Weights of a small GPT-style language model, trained from scratch on English Wikipedia: rotary positions, 877M tokens.
MLP neurons of a small language model. Each row is named by its layer, matrix (down: output weights) and neuron, and shows model dimensions 202-297. Each number is 128 + 24 x the weight over its row's rms, rounded and kept within 0 to 255. Numbers have three digits each. A neuron's up and down rows have the sign that makes its largest values positive.
A block is one neuron, or neurons of one layer that tend to fire together. After each block is what it responds to, as a language model described it from the Wikipedia text at the highest values.

L5.down29:117106193126119150131137098137126165093142121141111139187111122112129139111163078108195136166124106117090128119133103120156148126115144103140099128156144147074153141119135134133086115124127128111191130149100094151152093116166095133151118129136155118138131085127114119128122156088145147121
L5.down362:149126139118142136142132144142140155113117151132118153143142101127155081126123121122107127138137156098072141142143162113089177119111139140111119095122147144142140125136158098104119128169121157197079187122140149107115119147131141086106160089139102116133152137150088119138141132135090111154
L5.down431:139112116149118141085119121137125123112084113138142154085105117157111142090129124105135131117117168104122124140166132112111117162092114094166105162127139148136114126135128170129136152127150157138124088105151130143125124177114128137096087112101136152112117103128131125081161138113127139158
L5.down588:091076152126167112129068124131123109117120112137163133115117104115090175169136136165153134119145118079088126158113150139169170120132148145154155148146117133125164124117126095155137080150153144131139084134149142139166149144128139109139135139093107127151096104099155130091143131120108134123
L5.down619:134180138119100172131100103140100125104096100134166063138115104111139119081143113120147121118136138107191118150117108131109151107085083091151134134132085106124135129147129164176094124160118122088129137114141125127117112113115138131135142118112130099148115145182096086121143099086158127107
L5.down680:128096089129161122151153158087127105139119136108088144140133102126088136086099111105125141106114115137148114116121135104142125135124162106165104134147135147143156088106143101152116141131110154108096161130154124097118091123182123133135115142131116116160111118088142123141164153124093129131
L5.down718:131078145148118164139148169131123119111137086118166141130118145117124101116138173106147126119118122127138171139129125111078098125179102102102136076103106139141138141116149100098106150107176132120128113077151152147102123103131124151133114102125146134138132115141131110127098110112131158158
L5.down907:149129072089116063159148114112127151118116128176105150145142115092133110101124117128123161090153118143106122124145166134168115124108139074098044127118153116143153136110147125124100141137133144107140084090123140090159120164196135085133129155157160150122136099092134093133132140124143166140
L5.down1011:129120141120152147135136129126172127108134138109140107091149109112144122142130108090149145133121082182083113151129118152150092150123184131138147178104103112170126136130083157114108128138166091147153119117155120156075169140119109140101144152121093078149118154104124123106133113153102158134
L5.down1019:123144161142136105111143116140122151117144108118096129120165127153106142101105113088115144136123092094116123096094097113162117156140079171118139120136111126169134102155123142138162110129159176130123093164128094127134106136088104156159119142106121143146099122113147161139074145120104122124
L5.down1063:142151126163140101077112111136112121138147119107157148134104077103109150127103124150144076183100153090108145171096145146162110085116102118156130140104175147156109125125151123154145168139133093122123087098130148102096093139121095099111153138132088102140127156123127144146160118115115150147
L5.down1075:140124072117087112127124147123122133150142126153151177080081069178152135070084147139140104152129122151158132115130149156151154184116135156099156156129127126140114122130118112148120135133154155105130113131105097143126113144146124124153151130124134117120141106127138145164110110144116115111
L5.down1127:110098118112107121141091112156098174136125150117163119097128134148128163129105092164134151118153140166119098171116125138114201112136064100131163129101106132124120143136134129130117124124092143147121141118176139104112098166154146099125122147135170128144140110139110154100104151101104145108
L5.down1138:154135126179107158108141121101127137115112134092098110136103119126130132164137131115147073142143126187147110072126132087136140141117113125124171146096167090152139139167114119145144098146138147117129110111165121109129094166102132158122111106129173139154144087127114078147128124163098133104
L5.down1150:123088125094145119114118138132116167125124099101152108116155130162143119098093151132140148099102087128086175115126136146134148138157100110144119112114088149148114144153089081173091130081164108124119147138140094116104150174091131141112112115132134173103138126140146109112179093120100143143
L5.down1306:145119156102100114131132145147110160104110115113139152152165129139133143119191115150084138115117086182117150101127133145172116129098153148092120116061106139117128114122160117091120158117136137144088135137148148130106103136130120115111083108163104128119116154105115124139130146143137160131
Description: Table row-label separators. Pipe or colon right after a row label in Wikipedia tables and infoboxes, especially summary rows like Total votes, Majority, Career.

L2.down799:122095124151175101137138142133136149142162110099069116150106094150124163155143146154147099099093157139134108137069112126113138149098120136158104149142137127140093093162128157162147124136132107119133140120132160161105127132114144145143123118113146102151149113117125156133144099101184142149
Description: Singular one / a. Number one, digit 1 and articles a/A introducing a single item (anyone, one occasion, 1 in tables), plus biography words like children, death.

L3.down250:098094115147149147162132137122154142075095150118099058130099133182125090134101123143122152084128079128117124117141122127093128115102157126172178138109123147131107086153086146125135152098159133156135124120157117100123125135078134123092133115135128127129145118130150142176104128153164103139
L3.down1051:143144123146114141140152116140141136109093128164143128162090129110094091133142135149135131125129106128098143151117145129142143112123146083120148100118137106126125106113112164148093144089182154091122104139128130100119151148126092179108139115126112083126107076144147127095169102146104122139
L3.down1150:145146131144102143122117125125174115115106135151082112089139076152123124113098143129117138088164086128072156139106128145128093074156199133117169131106153139160139107094119115157113105110119088143142131127141150132086162153147112103102131126135126136095117102137117079123119135125087146129
L3.down1164:118115094156163141143111159162132102103112135071115124135137145117119126131121105116112131089130117147127135138111175149106142116117143155126113115167090119130136112148105163103047108090105129128125102152149128050126141134153134151094096121157110142135119118150119135130163164134122167143
Description: First-column table separator. The pipe separator after the first cell of a wikitable row, such as a name, title or header like Party |, Years |, Chart (1998–2004) |.

L2.down886:133164140121098131081116087161102106133082085161124155091151132113192126148121162158085131135132103146110137114158133110142143135127162133116152133106142130130136110144151110150151083106150143125130145169157101060132129132068106142138169115090152094116085153136124116145132156098102138101
Description: Table cell and coordinate tokens. Tokens in wiki tables and infoboxes: empty cells after pipes, cell openers like Bronze, Ref, Preceded, and coordinate symbols ″ or /.

L5.down22:148120150167129140107192116135127138167145114122148099139121144123137173156116116122130118126139088095166149136134111153132153158109136121157122130116156121117139114135105082166138157184076145100115145118157179133128083127141120110114095106108112099081110142118143137104109114160109110127
L5.down63:158158126125121123118124123167143085079155166146133115113112144154102120124116123121079146118134132140112145115145147146148105200153119115134130112141162115170131127117104125127124155163136179161120178124085121132113121150133166101120114161110095130111109108110096111127119105149129161085
L5.down125:110128124126129138131137146154112107128171104149090123124100116160107164129144144098107140121147083102108120151157115095117127115135093122156121132105142117131158112147163118109111147142145114135164127085153107122131162062153112127120113171120147133110129133139108151169139081091121161115
L5.down250:132132110116153138153152126137138127137166147190159140093137097125125111082144170151147102141143121153151112107137102138124128114126138150121177148130125104127150106110113128152123103104122151143147153100127113072116113120072148182139139127134091064074072094108121153145120149161131134130
L5.down313:117137140111137103107126087124113124118107091112131140117134149156051104083166128103103091134118112103132134154126099132162112130130142118160115148124109144147117101102116126090127122117151127107095150123114108173164139124117114166100136138157109081146102180128169117131093148121155165132
L5.down333:128123134112123111097077116131146131149131082082189111174121139125150145109121110095111137128144139137155117148141100157139139105141179103121141119155111106144148101108153122123136159077112113137149133104121111112088145080098150142135112124146120053143055137124146147147098128112140127104
L5.down455:169134147119107131127135128164133118118143135074130150115109117122151163140130152120121141120149157114130181160152101141176154145141151089116145138134105135142124143143107122084128138138144180126143142155085128139155120100141157088128147168136140100093110122150124115144127098112116116133
L5.down573:136096119150155131129116130101118153086112052121140119110160077135153128118126113131080135115114116147174085104118137137147119116123160141162088154122146134135160096122115120144077134128128105073154160199072120100139174174121128138135154121119112099147099128142148131126130111109161126109
L5.down642:164131144134157112115147085108124162112160081121129100153122076153097119112120097125111142136137138136162124177097141132097105127146086111191156165112133113144152099110148110104144161109089165120123076103087092134126142156141144102145098115137143151112146120167134132121101106133126118132
L5.down664:147093128157135082092116174065090097120113142143156097110176091136108119143151127140126137155158113120157103142139184090177088129115131077157131166097146137102077109115122140122124107132134147117165131109100132120137116127130108168118184114160132081134107173160100124118145131149105116152
L5.down761:106121116178091107100130089089112110122136100099161119148117149117162137161101135131103122143094148122100127139136156137112125102196119170157108102115157132127113118118126089167112104131091132129171130124112080124138136139157132140103134117166122140142133097127121113100138131073124117066
L5.down898:149120132164124131122125113136089151089130143139116127151089185185120192118119094133152144130128112140190102139109116125144123102135117119110127158130162119108135096143165126139072191137091093170078123131123107131116108121102121138143119158132133133140145123161111143120116108136161116123
L5.down950:104117128133133162105144151112134137107122142098109120127147146119099110113103148158114099108108108116092138123138137093154150099126124069143126126162119109127163125143141113161111101092093133160149197165129118140123157167112147140122167132163138116148187103141143140195128159129187136141
L5.down1160:078158119146137135094108110138112158118099132121140139146140173082145151124122136101090132119099148147119123116130109159102109089160085153121155130103127114147142128116114139124137136107122168194132148107135130137161135138101094161164140109146088105088146128121090135128130116109160139182
L5.down1222:144108086113133096164102131112146156151122095116143138128133140158132148153128166092171177155150099173167144135148190165102134131112093123119155094125117147125123066133148093134144113116116154114118131146119083145149109161136142099115139138156111152075131131121134152133095141125137104108
L5.down1281:130132103121131162116119133113158114160182129074091144108114109129130120188115113145145096143157124154145123120112112142122128157148111101119106149119148118134155161150158086153136134155120144146103138156135130136131099153126157128123109109090157157165151121139096152134107140117147115135
Description: Article after preposition/verb. The indefinite article a/an right after a preposition or verb, opening a quantity or span phrase (for a decade, in a month), plus day numbers after month names.

L3.down236:117122076148131130139144127180124088132145119124129104072152121160179148133122110134118123135077136100131115149102115101146102082159102140094136120123172121170114092172153136129138161141106124120141115120126131159108113162125139145144077106153127153193125101182076153111155122127100117124
L3.down846:107102120162158120145130167137109144110143111147140094145147160121113111094151136121138153110078126121128143141117134124111106134087162116164119092111166136127093128158176134137146115201158134078112152164101127142192103166148166120141176151124118140128099125161124103113124145104103129123
L3.down937:130125145091089096153151155124146110158168151138106142069137149152118117152085133118092130120174122135143103145125151131175146153146144133152147157161136114115115092113108127144145082127120133138097104138146106102176149101168121123122161107118162099153142154126111148123099113087155163137
L3.down975:129146100137097101101156146120134104142137121118157147169108146120138059163144165130115129108139147161136128113128165124155128112169127133110108162078105139136145148169128177128135144167184135115123134114116167108135059151149121131127168101135164107115151135141128076119106134155188086103
Description: Dates: day and comma. Day numbers and the comma after them in full dates, such as May 18, or August 6, and day-first month names like 5 November; weakly also count words like two and five.